config.toml
num_hidden_layers = 13
hidden_size = 512
num_attention_heads = 8
num_key_value_heads = 8
head_dim = 64
intermediate_size = 1344
vocab_size = 47913
hidden_act = "swiglu"
norm = "rmsnorm"
norm_place = "pre"
norm_eps = 1e-05
positions = "rope"
rope_theta = 10000.0
rope_fraction = 0.25
qk_norm = false
attn_scale = 0.125
bias = "none"
tie_word_embeddings = false
parallel_block = true
init = "uniform"
init_std_qkv = 0.0237
init_std_o = 0.00466
init_std_up = 0.0237
init_std_down = 0.00287
optimizer = "cautious_adamw"
learning_rate = 0.000781
beta1 = 0.9
beta2 = 0.95
weight_decay = 0.15
lr_head = 0.00768
max_grad_norm = 1.0
warmup_steps = 584
schedule = "wsd"
decay_fraction = 0.697
decay_shape = "linear"
final_lr_fraction = 0.0
batch_tokens = 131072
max_seq_len = 1024
doc_mask = true
train_tokens = 869600000
max_steps = 6635
dataset = "wikipedia_en"
MLP neurons of a small language model. Each row is named by its layer, matrix (gate and up: input weights; down: output weights) and neuron, and shows model dimensions 352-415. Each number is 200 + 30 x the weight over its row's rms, rounded and kept within 0 to 999. A neuron's up and down rows have the sign that makes its largest values positive.
After each neuron's rows, "raises" lists the tokens whose logits its output raises most directly, leaving later layers aside.

L7.gate919,204,192,205,165,173,187,168,182,214,203,139,209,176,227,220,166,259,127,201,209,179,174,189,195,220,179,171,159,175,174,197,172,209,180,256,254,126,190,257,259,217,176,184,287,175,212,220,235,179,142,215,216,192,213,194,197,195,204,197,222,212,233,140,202
L7.up919,184,175,183,205,195,168,202,161,162,212,205,239,208,183,180,205,196,202,179,205,170,197,259,186,174,190,212,234,163,211,238,182,255,171,221,262,216,192,190,195,190,215,233,176,190,220,185,161,245,205,219,226,199,193,201,155,216,225,223,189,228,274,209,200
L7.down919,150,182,200,187,163,255,247,195,148,183,183,213,245,209,202,142,199,175,202,219,175,203,180,214,181,228,220,178,203,205,172,205,220,201,191,190,201,196,174,220,156,236,187,164,206,184,196,185,184,238,203,180,211,229,198,217,232,253,220,169,233,191,225,220
raises: " who", " whom", " whose", " since", " Who"

L7.gate431,182,174,190,189,199,196,187,171,165,178,229,228,198,217,197,196,246,208,233,135,225,223,219,215,213,246,136,183,166,199,217,158,159,204,278,151,174,229,207,212,217,137,180,198,189,177,220,107,197,207,278,201,223,203,240,198,199,247,185,228,176,176,170,195
L7.up431,239,194,192,197,187,238,207,186,151,165,198,206,243,216,140,239,208,181,190,194,247,158,218,215,195,221,218,196,231,189,191,211,185,214,212,196,174,208,150,208,191,140,197,251,158,237,189,151,259,208,208,192,174,229,191,176,172,217,192,203,165,252,177,183
L7.down431,230,203,229,204,218,176,213,96,160,227,212,215,201,219,178,221,208,237,205,127,197,192,227,291,182,195,213,235,185,185,217,204,198,193,238,128,170,162,255,151,228,184,214,186,234,185,163,192,219,276,182,222,186,229,238,186,214,198,167,230,222,216,200,254
raises: "ess", "ing", "ed", "ered", "lets"

L3.gate219,221,151,208,174,196,159,208,195,177,186,200,229,212,184,159,213,216,174,205,172,206,157,241,210,153,178,160,156,190,205,227,173,198,213,225,205,232,175,189,190,205,208,243,199,220,251,185,266,159,186,185,171,186,215,166,163,229,233,185,192,201,147,200,182
L3.up219,232,186,256,215,213,205,209,220,183,175,158,185,232,155,245,236,188,208,185,200,235,188,231,176,187,211,174,231,175,166,223,233,232,192,196,213,246,259,166,200,199,137,234,190,192,215,227,192,176,196,235,154,187,230,235,162,181,202,220,212,184,165,253,235
L3.down219,170,217,213,203,203,223,184,191,187,181,180,219,207,195,220,215,182,227,198,168,223,200,253,168,162,237,222,245,214,155,200,240,185,171,225,210,276,208,188,207,207,159,221,202,182,205,223,163,174,223,199,188,186,268,228,190,228,183,212,169,159,204,253,229
raises: "ally", "ian", "ate", "ño", "ane"

L5.gate671,163,204,194,162,231,246,200,210,211,201,223,188,160,201,207,172,214,219,185,194,154,223,200,179,199,193,175,173,200,222,222,233,203,231,241,191,201,209,246,164,198,164,197,234,157,231,226,235,162,183,173,191,122,189,149,213,192,216,233,207,184,182,205,161
L5.up671,188,186,218,171,215,244,187,216,232,204,181,225,207,242,247,205,224,237,145,183,174,215,152,225,232,191,146,177,174,241,213,202,149,207,197,162,224,174,217,189,219,188,219,231,235,246,175,257,189,192,147,218,138,201,189,202,114,221,229,183,184,197,212,175
L5.down671,157,191,208,191,237,155,178,251,280,209,164,232,211,213,208,202,231,213,155,190,207,229,224,206,205,193,210,214,207,207,223,237,191,230,200,232,219,161,228,183,209,175,220,174,163,213,155,217,236,193,157,226,203,237,163,232,131,162,256,191,213,210,212,164
raises: "ising", "ists", "ised", "aded", "ism"

L3.gate334,232,179,192,176,202,184,183,195,116,179,158,232,180,146,171,162,212,130,195,147,174,189,213,183,169,217,204,164,200,168,179,150,189,186,205,146,271,234,179,178,191,164,183,191,216,249,216,192,181,148,185,147,122,242,163,200,214,154,182,215,190,203,184,160
L3.up334,146,191,213,156,172,222,217,185,162,225,164,268,163,219,175,196,235,203,206,141,175,156,252,221,128,207,206,208,210,144,203,230,203,225,244,155,198,165,220,190,184,146,200,195,189,217,192,201,203,158,174,188,180,163,206,199,279,206,147,184,182,261,194,214
L3.down334,220,208,223,144,237,172,198,145,181,200,145,241,207,171,191,167,184,200,204,177,169,253,186,215,203,192,189,210,197,165,135,176,168,169,198,214,197,185,197,133,222,202,209,181,200,184,254,185,163,164,200,177,184,204,180,230,226,205,127,183,209,217,238,180
raises: "ing", "ial", "a", "ess", "ures"

L7.gate170,197,156,170,252,180,162,263,201,225,216,175,219,175,171,264,225,224,198,188,219,239,255,188,172,217,160,202,187,245,231,169,178,184,230,167,184,240,180,148,238,199,246,229,174,159,202,213,160,176,173,204,217,183,200,219,221,246,223,239,193,220,153,221,201
L7.up170,247,227,206,216,221,169,167,190,222,175,188,153,216,195,153,186,215,201,180,149,183,184,203,207,254,235,151,193,202,227,187,161,152,209,221,171,222,189,257,188,201,178,175,257,233,176,247,210,229,158,206,231,195,192,211,233,203,173,206,214,286,231,185,207
L7.down170,186,151,251,188,144,229,144,206,194,212,121,251,205,228,222,248,240,153,179,211,186,173,176,185,261,237,159,191,207,169,184,252,198,197,196,141,262,174,194,190,182,210,188,201,181,197,211,196,179,205,216,262,210,201,198,156,194,200,215,253,263,201,230,229
raises: " itself", " himself", " themselves", " herself", " between"

L7.gate1329,193,195,188,210,176,204,138,171,170,241,170,194,207,207,209,196,238,193,225,154,206,221,236,158,232,186,178,224,209,151,215,172,226,220,204,200,187,222,217,212,199,199,264,174,205,222,191,260,127,239,258,167,180,253,169,197,145,167,215,210,182,249,181,259
L7.up1329,179,180,177,202,199,199,218,197,251,223,192,157,187,167,199,197,193,142,223,217,186,221,197,214,237,210,165,205,206,191,141,160,215,230,224,194,284,201,200,185,175,234,184,229,173,190,233,239,188,235,201,163,202,218,175,192,93,201,176,243,178,159,138,232
L7.down1329,193,206,262,239,252,189,222,204,164,176,243,196,180,218,166,195,151,229,215,235,205,191,170,189,201,193,229,168,179,181,224,204,205,197,213,233,250,233,220,126,174,204,250,191,189,205,213,192,192,219,220,204,172,203,224,188,185,162,217,213,180,159,165,221
raises: ")===\n", ")===\n\n", ")\"", "ody", "er's"

L6.gate235,226,201,160,228,236,122,202,171,134,247,209,196,211,218,170,247,221,216,192,158,177,159,181,179,223,131,176,223,191,191,195,180,171,202,192,252,161,246,192,238,175,195,193,250,232,181,156,195,211,214,197,254,162,233,198,202,195,221,131,220,194,187,158,224
L6.up235,226,238,145,244,217,167,225,218,250,180,215,199,147,179,238,176,193,217,163,190,229,128,140,198,210,206,183,202,217,159,238,168,175,210,191,195,229,208,173,227,206,234,185,205,209,208,214,174,187,216,215,140,215,220,190,245,167,153,214,205,231,204,208,203
L6.down235,174,187,213,155,164,205,202,299,218,239,177,145,146,240,153,183,180,213,207,245,206,225,146,219,259,216,217,221,174,198,197,220,217,161,165,227,213,225,233,202,248,192,200,212,226,219,239,178,179,220,189,212,190,203,218,217,160,224,191,227,135,235,173,203
raises: " or", "anced", ")===\n\n", " ===\n\n", ")===\n"

L7.gate1072,185,207,227,230,227,178,222,278,173,219,194,172,218,224,191,182,224,189,232,227,190,168,258,200,187,205,202,198,182,155,282,179,168,210,177,217,179,175,210,213,188,114,160,237,224,226,183,171,187,220,244,209,173,229,213,203,186,200,241,192,176,241,173,210
L7.up1072,200,179,162,229,144,167,185,223,187,163,185,200,205,187,206,203,176,159,187,203,157,131,201,185,213,219,179,189,194,129,242,258,190,192,179,204,150,197,196,160,180,146,237,186,193,235,179,147,213,179,229,190,195,234,214,270,203,162,233,237,128,165,151,225
L7.down1072,191,208,152,230,201,241,146,179,215,201,213,205,165,180,189,257,222,180,229,232,204,192,218,203,174,162,176,261,194,182,190,200,219,215,174,140,199,181,170,192,223,214,162,218,205,191,177,236,115,203,181,186,207,197,184,222,247,152,189,193,145,182,202,194
raises: " could", " had", " will", " would", " cannot"

L3.gate697,153,197,167,194,212,197,214,182,173,174,195,146,174,154,200,201,148,168,174,174,150,213,192,182,207,209,164,202,262,222,213,191,162,163,244,176,226,211,219,243,194,232,248,190,143,236,121,209,238,229,233,206,148,227,208,171,168,231,183,182,196,167,215,133
L3.up697,255,194,192,167,181,213,202,186,193,234,132,130,233,174,211,189,190,196,222,159,146,144,209,218,214,165,196,215,192,200,185,162,206,175,230,177,181,220,180,165,166,168,186,203,140,262,147,238,204,221,213,226,127,203,138,160,243,154,202,136,221,225,232,173
L3.down697,262,211,170,195,187,175,128,191,185,210,185,106,192,189,202,182,178,180,183,127,148,147,166,227,201,191,161,159,218,193,149,211,185,220,233,212,174,210,165,203,165,181,227,185,168,238,134,247,185,202,190,219,186,179,159,196,196,210,201,161,203,181,223,184
raises: "emb", " past", "id", "ur", "ons"

L10.gate469,247,190,187,164,203,160,197,165,201,190,235,192,226,224,199,196,246,167,187,207,177,201,174,225,227,187,221,228,184,209,228,177,222,257,144,191,200,238,248,165,190,204,262,245,178,174,141,186,136,199,215,175,174,232,224,154,177,251,190,271,188,182,169,205
L10.up469,224,196,239,189,207,162,246,207,201,195,192,114,252,194,219,143,273,126,159,246,210,194,191,206,235,171,163,132,214,223,211,178,247,217,214,233,187,208,258,168,169,213,177,215,203,155,192,207,138,229,194,196,247,195,211,219,195,247,183,258,177,227,211,221
L10.down469,209,185,228,202,247,214,207,218,177,210,201,163,224,162,189,143,188,184,152,189,212,219,153,240,192,181,229,204,187,211,253,174,224,300,230,216,217,235,166,180,260,252,226,178,212,202,196,217,199,257,164,207,192,228,238,204,201,194,204,215,183,192,193,211
raises: ")===\n", ")===\n\n", "):", ")\"", ");"

L5.gate325,250,220,181,166,215,213,197,170,243,141,222,215,180,153,240,202,212,196,172,229,181,193,206,159,183,149,200,150,180,184,202,168,231,225,196,197,208,243,212,152,246,183,210,232,156,194,209,133,234,162,224,225,177,230,221,149,150,196,241,202,166,168,195,235
L5.up325,224,248,177,199,223,221,202,192,237,171,129,243,187,181,252,168,197,250,185,204,197,217,179,196,211,195,182,188,223,212,209,194,177,218,200,163,204,202,159,169,264,213,232,211,206,196,136,259,216,190,220,264,247,194,177,237,190,244,181,186,173,198,179,215
L5.down325,215,227,156,162,180,219,195,202,218,203,188,233,217,155,240,199,163,254,186,185,186,232,156,195,202,175,170,146,226,195,248,134,215,187,228,250,197,228,171,182,179,221,257,155,253,247,169,172,220,245,195,224,198,180,207,207,177,199,210,246,238,191,224,200
raises: "′", "ically", "ics", "iting", "verse"

L7.gate907,245,210,171,219,220,211,162,203,247,179,260,153,257,227,218,170,196,213,237,194,207,192,250,213,136,155,166,190,223,200,190,216,255,232,189,225,201,252,212,222,154,228,153,200,210,184,202,254,237,141,233,244,173,248,144,216,190,246,221,208,212,208,215,237
L7.up907,195,206,187,202,184,164,173,195,282,227,201,205,180,175,190,229,203,210,225,197,170,211,194,247,220,248,253,183,148,215,186,179,213,192,250,173,191,236,161,221,229,162,143,169,205,192,186,206,195,188,202,190,164,224,182,176,168,253,173,192,208,224,197,180
L7.down907,148,147,144,225,169,190,182,151,192,205,195,181,220,191,215,181,271,208,183,177,179,211,189,207,223,149,206,173,238,204,163,210,210,204,183,127,203,254,180,233,218,165,183,226,179,200,158,224,168,212,191,172,273,208,205,211,202,206,221,186,165,203,138,174
raises: "ant", "ants", "ade", "les", "ante"

L5.gate230,195,222,212,172,109,237,186,195,159,173,201,241,234,209,229,148,183,199,183,153,247,187,183,220,217,203,197,199,158,154,181,147,231,199,221,205,172,174,191,243,233,199,203,201,190,178,232,255,167,151,154,165,220,207,226,152,147,194,244,186,222,196,165,201
L5.up230,209,213,229,190,158,245,214,219,191,195,210,144,192,240,195,206,184,209,162,180,254,214,154,199,268,198,234,171,192,210,145,260,148,238,193,230,200,208,217,226,165,219,186,194,231,129,204,157,182,226,168,216,183,171,224,163,187,226,228,167,190,152,172,250
L5.down230,244,208,247,182,227,201,200,232,246,215,198,171,144,144,170,229,170,192,203,248,225,212,212,185,223,210,181,178,240,161,221,147,209,235,169,207,255,208,195,207,190,162,203,243,172,200,184,213,167,195,216,197,186,147,188,236,226,174,236,207,186,166,221,155
raises: "organ", "ively", "for", "ison", "ally"

L5.gate951,237,184,238,130,209,179,192,202,210,141,247,166,207,185,254,175,237,227,218,238,144,186,253,178,238,169,223,209,204,182,168,233,236,194,196,187,217,190,158,211,185,229,186,217,172,210,215,169,217,171,196,187,168,236,152,198,245,209,238,210,210,107,170,178
L5.up951,221,170,221,146,243,184,241,217,190,194,203,195,235,221,182,115,221,146,239,183,225,214,159,195,193,219,229,209,184,136,184,225,218,181,190,191,201,236,203,185,182,200,237,184,265,189,243,170,206,190,178,120,220,202,234,248,266,229,196,192,225,170,136,207
L5.down951,205,254,263,228,221,194,213,210,221,171,131,179,190,191,192,192,172,217,187,186,166,211,225,199,177,183,240,146,186,186,218,246,238,186,248,198,217,158,257,181,207,190,198,206,193,147,271,144,219,181,217,199,169,216,222,215,157,180,220,179,196,171,259,240
raises: "icle", "ster", "uring", "own", "ock"

L6.gate513,229,219,233,193,236,163,163,219,186,161,189,214,178,207,235,133,236,210,120,183,253,167,203,198,144,184,206,209,186,230,216,197,247,194,191,216,198,211,152,179,245,154,162,191,144,196,191,224,152,180,190,215,194,185,231,164,142,211,189,143,186,218,169,196
L6.up513,253,193,218,228,174,207,163,186,166,212,213,196,192,184,208,271,224,198,195,246,226,192,202,174,148,241,243,199,186,269,215,182,165,196,195,201,185,212,212,226,225,241,200,181,192,201,147,204,237,192,208,172,244,179,256,149,222,172,157,226,217,245,196,121
L6.down513,190,218,231,224,172,221,205,152,153,117,167,130,174,144,253,167,173,222,182,186,216,186,209,179,204,176,204,197,225,217,224,246,209,204,196,198,193,153,122,223,240,164,252,226,173,203,204,217,208,182,209,187,229,205,201,169,185,214,231,184,211,223,228,239
raises: "light", "lav", "aro", "lights", "ishes"

L5.gate1307,191,200,185,186,158,179,170,210,177,182,175,227,177,227,214,154,181,210,201,184,273,221,195,198,218,178,177,170,183,201,217,225,192,161,211,227,146,219,189,155,205,275,235,211,195,183,216,181,152,188,156,201,250,206,179,176,269,170,222,226,219,181,166,166
L5.up1307,206,203,212,161,240,190,211,207,206,184,183,138,205,211,184,263,269,222,230,188,176,187,198,186,198,162,155,205,208,142,203,187,177,212,170,194,197,243,169,194,231,209,176,158,181,211,214,196,211,161,181,211,229,215,183,165,301,273,199,226,247,243,185,204
L5.down1307,153,197,225,180,189,242,218,198,158,131,164,157,181,214,166,245,159,199,214,199,178,174,233,202,194,245,211,208,171,222,204,204,217,158,205,224,252,198,170,176,187,208,252,205,155,260,224,189,206,202,200,221,173,232,205,187,194,155,204,157,184,184,165,171
raises: " which", " whom", " date", " Total", " whose"

L10.gate236,211,233,241,171,202,180,214,177,248,242,224,237,158,204,206,168,223,233,178,254,199,176,234,236,203,256,184,176,184,199,258,183,155,208,215,188,187,167,210,212,225,182,228,218,161,192,165,184,180,157,195,177,185,211,227,216,219,127,187,231,215,165,175,188
L10.up236,232,196,207,207,237,184,176,191,184,205,200,241,206,194,254,138,227,206,183,179,216,152,216,211,223,191,159,150,218,183,235,180,153,207,127,208,176,196,231,216,218,165,207,198,201,184,180,177,204,208,133,179,193,176,186,218,229,183,206,258,218,185,168,167
L10.down236,167,228,215,249,238,210,177,240,201,233,217,186,193,227,151,146,172,199,208,215,193,165,171,218,183,193,183,201,182,192,262,200,221,221,215,162,177,188,202,218,155,231,197,158,194,184,202,157,193,93,209,169,175,209,222,155,166,187,224,178,193,146,221,212
raises: "78", "79", "70", "80", "68"

L6.gate251,153,211,232,197,191,209,198,210,172,179,198,190,179,181,169,217,238,203,221,214,169,172,209,201,233,164,156,209,212,222,163,216,165,189,170,176,167,223,153,262,208,204,168,232,190,199,160,243,183,213,175,169,227,190,197,221,272,223,196,167,197,204,178,214
L6.up251,182,225,227,186,132,168,194,247,124,179,270,192,255,236,208,211,218,205,174,181,192,178,230,129,245,162,237,204,227,196,180,156,207,188,214,193,262,170,211,196,240,176,184,213,197,207,208,178,216,231,214,201,221,244,243,222,163,201,211,231,177,196,127,188
L6.down251,172,238,210,235,219,204,166,147,206,134,236,148,212,222,241,205,177,219,243,175,232,213,159,212,200,187,186,233,236,196,134,256,128,122,208,162,216,242,240,217,195,204,190,208,253,207,188,234,164,144,192,195,177,208,205,195,204,256,197,186,228,224,170,181
raises: "'s", "’s", "'.", "'", "’"

L10.gate1256,202,181,177,227,168,263,175,209,180,201,186,176,185,172,200,240,207,181,148,184,198,247,208,213,266,242,162,189,233,224,206,209,248,119,239,171,247,196,231,215,237,221,191,210,237,168,159,174,185,175,252,145,182,207,185,170,175,230,238,226,185,160,229,233
L10.up1256,167,143,266,184,225,190,195,140,199,216,209,180,162,248,173,201,208,177,211,152,248,190,200,195,131,228,149,198,184,257,189,218,244,240,238,202,183,211,188,194,208,249,214,171,217,144,227,184,182,171,228,218,176,214,195,231,232,173,227,225,201,191,172,214
L10.down1256,181,202,184,231,249,209,218,238,215,217,213,173,214,186,204,196,229,196,253,174,200,172,230,220,221,202,227,224,197,225,200,175,202,199,179,171,181,220,212,193,273,216,181,172,188,170,187,225,247,165,170,200,203,243,210,140,228,213,236,225,195,174,216,235
raises: "000", "100", "600", "800", "00"

L5.gate866,206,188,199,188,245,179,196,225,261,203,157,205,192,238,230,214,252,183,173,166,198,273,192,165,189,228,178,175,176,221,215,204,187,213,191,210,199,231,197,163,197,206,207,225,168,173,226,181,167,171,206,197,187,201,214,165,189,161,241,205,148,225,176,209
L5.up866,186,187,242,179,189,171,196,213,150,222,210,236,209,156,233,223,232,154,197,171,191,185,251,179,280,218,173,214,252,201,159,193,212,223,149,209,211,260,159,197,147,218,257,185,192,196,211,244,263,211,175,196,197,225,241,203,182,196,177,174,218,245,156,177
L5.down866,170,196,164,230,196,196,230,190,219,196,239,154,164,180,142,245,199,221,225,274,166,104,193,221,189,189,207,200,216,192,218,186,179,191,202,172,254,246,175,190,142,206,185,199,191,161,214,186,179,164,245,227,263,117,246,229,228,249,201,198,225,221,186,191
raises: "ctions", "gy", "net", "way", "ta"

L10.gate56,211,246,252,225,143,185,253,181,185,181,223,137,159,152,192,189,172,180,227,159,217,214,204,161,232,198,239,180,220,187,182,199,244,202,207,217,142,192,191,161,201,195,206,224,202,236,189,156,248,202,148,204,233,191,227,188,202,213,217,205,194,187,239,237
L10.up56,202,241,187,222,225,201,217,174,255,180,203,217,106,143,238,176,270,160,172,219,210,210,218,177,183,186,220,119,135,166,234,228,248,214,181,207,210,165,256,242,214,171,159,211,217,226,197,219,179,138,187,204,201,178,228,181,206,220,235,254,171,162,194,139
L10.down56,216,208,220,203,192,122,208,142,175,191,184,204,228,176,174,174,232,254,209,216,191,187,175,201,234,128,176,225,195,179,210,232,195,200,219,178,162,234,237,209,200,213,167,175,191,196,237,184,190,248,181,166,203,217,203,220,203,172,224,213,208,184,214,249
raises: " next", " about", " About", " ", " approximately"

L5.gate825,196,210,202,223,147,148,214,258,234,175,208,211,231,223,200,167,201,178,223,194,211,210,194,185,150,149,192,155,149,198,239,203,194,146,148,246,233,180,186,242,191,196,152,232,244,200,248,214,245,185,185,198,183,183,238,136,214,188,207,231,140,195,153,204
L5.up825,235,165,166,230,180,206,156,181,223,196,209,191,201,232,202,150,188,196,270,172,183,153,222,252,221,174,210,201,224,209,211,199,240,186,245,202,163,181,241,234,194,234,143,216,198,191,239,242,184,197,174,203,235,223,181,169,224,165,183,212,196,195,169,161
L5.down825,221,204,169,230,142,194,216,289,242,242,224,147,249,204,236,214,200,162,231,152,158,241,243,223,167,196,243,163,179,205,182,207,236,159,182,202,173,170,241,180,204,163,180,226,204,176,201,202,203,228,195,245,241,238,176,192,206,198,232,179,213,204,168,226
raises: "ered", "alls", "led", "ened", "able"

L5.gate487,219,222,247,240,170,201,224,209,208,212,201,262,194,223,188,237,249,241,180,189,211,227,243,216,227,149,177,176,251,247,216,193,163,226,226,154,217,210,133,213,218,167,182,186,140,231,186,221,171,231,208,205,169,211,179,228,188,200,174,242,189,203,281,230
L5.up487,162,196,233,219,148,189,204,202,200,143,276,198,237,202,215,172,193,241,231,209,196,140,199,172,199,240,211,172,200,176,151,201,204,211,226,184,159,257,226,177,161,206,171,241,204,197,179,152,146,171,221,251,193,197,183,181,236,214,211,214,215,176,245,150
L5.down487,148,226,157,234,185,200,185,78,205,188,194,187,215,179,244,162,187,186,188,205,166,205,236,191,185,236,230,266,177,176,190,192,230,202,255,154,162,213,188,170,213,190,244,217,208,206,216,206,183,210,178,278,230,223,212,198,216,154,174,164,148,195,202,176
raises: "ian", "ism", "y's", "ery", "ur"

L6.gate1307,189,227,208,241,211,254,258,169,218,244,184,177,174,210,227,166,216,249,202,173,168,232,247,212,167,251,209,225,111,222,188,214,180,176,188,162,208,221,266,222,218,230,183,217,242,200,222,221,159,185,188,194,235,202,210,199,217,138,200,214,218,215,215,186
L6.up1307,203,203,163,254,239,223,221,187,192,227,213,166,199,240,200,206,198,205,200,197,162,243,242,186,186,268,173,221,150,200,173,241,190,164,171,201,207,214,224,199,227,228,210,161,219,200,174,263,190,195,193,182,194,230,236,164,246,162,188,174,186,227,235,259
L6.down1307,223,199,184,184,211,217,139,225,183,194,204,209,204,204,224,167,169,185,172,177,218,161,162,179,236,160,223,194,247,175,192,154,209,186,214,228,176,220,175,189,205,194,191,182,145,180,188,151,247,196,171,192,225,190,210,199,186,270,193,228,181,201,177,210
raises: " of", "-of", "-in", "way", "/s"

L10.gate804,251,220,205,217,173,174,248,223,153,258,150,204,153,194,219,157,177,255,187,213,190,185,201,147,187,163,222,192,116,216,202,152,239,190,156,139,188,189,192,215,172,260,181,202,174,179,196,199,160,218,200,202,217,216,190,200,168,220,198,203,216,170,172,240
L10.up804,213,223,170,221,200,194,185,203,171,218,206,159,204,191,194,201,224,199,157,205,184,168,159,214,170,175,219,137,217,225,202,194,172,212,189,201,190,121,206,196,199,179,226,207,184,155,197,234,216,200,223,228,184,183,211,164,244,229,164,187,154,261,187,173
L10.down804,227,199,182,187,214,203,211,124,220,204,211,242,151,219,207,206,200,198,213,208,184,208,213,254,181,223,239,212,174,197,192,202,202,202,230,216,266,190,180,264,150,194,252,155,243,185,177,215,227,241,215,170,223,231,213,162,175,235,230,174,232,221,239,224
raises: "'", "’", "ic", "iam", "ern"

L3.gate1196,238,236,227,198,172,216,197,235,242,211,165,233,209,175,236,229,219,164,216,195,201,137,198,200,239,211,215,216,152,211,166,202,201,202,187,241,217,177,238,226,247,179,159,232,202,166,176,204,158,159,199,258,223,179,159,197,261,173,235,287,157,162,160,228
L3.up1196,251,223,253,166,138,249,235,264,228,305,203,229,215,224,231,221,145,227,245,201,223,171,164,224,229,236,199,252,139,229,131,232,205,178,145,187,197,151,254,197,168,169,210,188,210,148,224,223,250,172,199,187,230,199,164,213,243,156,207,202,214,217,210,202
L3.down1196,188,243,216,216,205,239,240,393,190,182,252,200,206,203,210,212,173,214,221,176,220,233,227,210,218,235,164,209,178,207,173,242,228,174,222,216,218,196,171,208,212,211,216,170,223,208,215,194,178,178,213,221,161,182,151,190,203,178,196,209,234,210,176,200
raises: "====", "===", "According", "During", "=="

L6.gate541,212,241,212,165,152,233,190,203,191,243,141,205,174,196,238,175,180,170,202,157,217,167,209,164,230,197,180,176,155,228,195,180,208,255,227,158,163,153,209,224,220,236,210,258,193,193,228,199,209,164,162,173,166,196,162,208,177,176,226,237,124,196,226,196
L6.up541,155,198,196,208,191,215,224,252,197,217,227,226,137,130,177,129,213,184,158,238,202,221,229,227,196,235,228,161,193,210,202,234,207,233,223,249,187,208,175,207,199,251,173,188,203,170,247,192,196,179,166,185,232,238,192,170,232,256,207,223,207,198,181,210
L6.down541,195,204,282,226,171,204,175,228,201,162,247,203,205,179,224,230,179,207,196,187,180,239,273,233,216,247,200,198,220,196,263,234,201,175,184,194,219,196,189,218,176,233,194,195,218,206,211,179,123,156,213,172,277,201,210,148,244,179,223,204,192,236,126,132
raises: "===", "To", "==", "In", "zer"

L3.gate1159,204,196,215,207,193,204,207,175,150,155,194,229,244,168,230,215,237,197,218,205,196,215,188,164,140,196,259,175,194,166,240,240,138,227,236,170,195,187,158,231,254,222,167,189,170,200,194,226,148,227,189,160,172,175,223,202,169,185,182,184,182,222,170,233
L3.up1159,237,197,228,158,258,213,246,192,230,243,158,222,261,203,183,197,164,219,202,203,194,185,198,195,189,187,187,197,204,218,171,212,215,146,164,185,213,239,142,199,163,212,208,178,209,165,202,231,171,207,162,152,169,204,200,253,211,178,185,210,231,197,213,196
L3.down1159,181,204,230,184,213,255,179,177,163,146,172,242,248,201,212,227,187,206,254,235,183,234,114,201,162,210,233,194,189,139,209,192,175,186,195,162,203,162,158,199,241,228,190,161,181,211,234,162,204,259,224,205,233,152,229,185,194,200,131,169,180,225,215,220
raises: "ments", "ement", "ment", "ational", "ibility"

L10.gate463,204,216,249,190,186,203,216,260,226,238,187,193,160,182,219,178,199,252,224,213,167,162,208,207,195,176,238,203,228,219,152,193,231,187,171,209,203,197,198,223,195,185,229,215,160,196,209,166,210,236,177,156,144,196,169,187,139,216,219,232,245,186,230,238
L10.up463,191,184,189,174,208,204,225,195,125,203,195,213,210,185,178,212,190,209,173,182,249,193,187,180,238,225,198,211,203,291,132,201,193,193,198,214,204,186,257,205,270,166,200,171,215,156,182,210,229,177,185,238,185,201,175,189,150,185,220,217,207,219,216,199
L10.down463,228,195,189,186,198,210,159,187,255,173,219,196,191,156,180,197,183,227,221,203,183,296,208,226,222,158,169,166,250,189,146,217,233,247,184,207,196,207,190,192,183,200,217,220,187,223,221,202,206,203,164,157,196,234,183,196,214,214,191,225,240,289,213,182
raises: "188", "189", "187", "190", "ering"

L5.gate593,188,172,189,184,179,237,208,184,205,194,179,159,185,163,217,197,164,235,260,183,220,160,218,250,226,189,241,213,227,218,197,214,176,192,219,143,185,173,188,212,183,180,217,247,200,204,182,282,239,168,167,193,249,196,219,198,217,177,269,191,199,201,208,185
L5.up593,229,189,156,178,149,231,180,194,175,195,155,231,171,166,226,193,198,224,162,205,168,173,199,192,179,214,243,238,179,166,233,208,192,231,209,200,181,173,222,154,216,176,193,207,176,248,206,215,256,234,203,209,217,221,200,238,120,180,193,165,216,175,167,226
L5.down593,106,172,163,176,133,259,164,157,208,175,187,209,216,178,205,146,236,181,206,214,190,151,206,229,151,191,187,258,195,259,189,240,143,181,168,210,183,203,212,157,196,179,248,209,159,210,213,216,192,174,146,243,220,166,176,203,256,182,194,194,197,158,188,190
raises: "ours", "han", "uous", "rol", "ors"

L10.gate1103,192,199,155,203,231,180,222,212,240,188,210,230,203,161,212,204,252,244,178,192,214,160,201,244,187,194,221,172,165,243,189,178,200,215,205,197,196,161,221,224,270,240,176,211,228,228,175,176,160,190,194,172,185,247,194,124,186,252,171,205,187,229,175,163
L10.up1103,137,207,229,257,208,209,175,238,158,199,169,218,194,190,194,171,150,207,223,211,223,214,221,236,225,233,179,222,180,246,171,160,248,212,240,185,242,197,217,202,179,218,199,179,166,169,212,185,186,171,167,146,140,255,194,162,203,199,159,244,186,187,209,234
L10.down1103,201,216,204,166,283,138,238,254,215,226,170,199,205,164,192,164,181,204,233,206,208,251,205,163,215,186,215,202,169,213,187,145,209,182,210,211,198,148,166,262,214,248,234,247,259,214,276,196,242,188,213,231,197,258,218,154,205,202,233,160,202,160,217,192
raises: "200", "400", "500", "000", "600"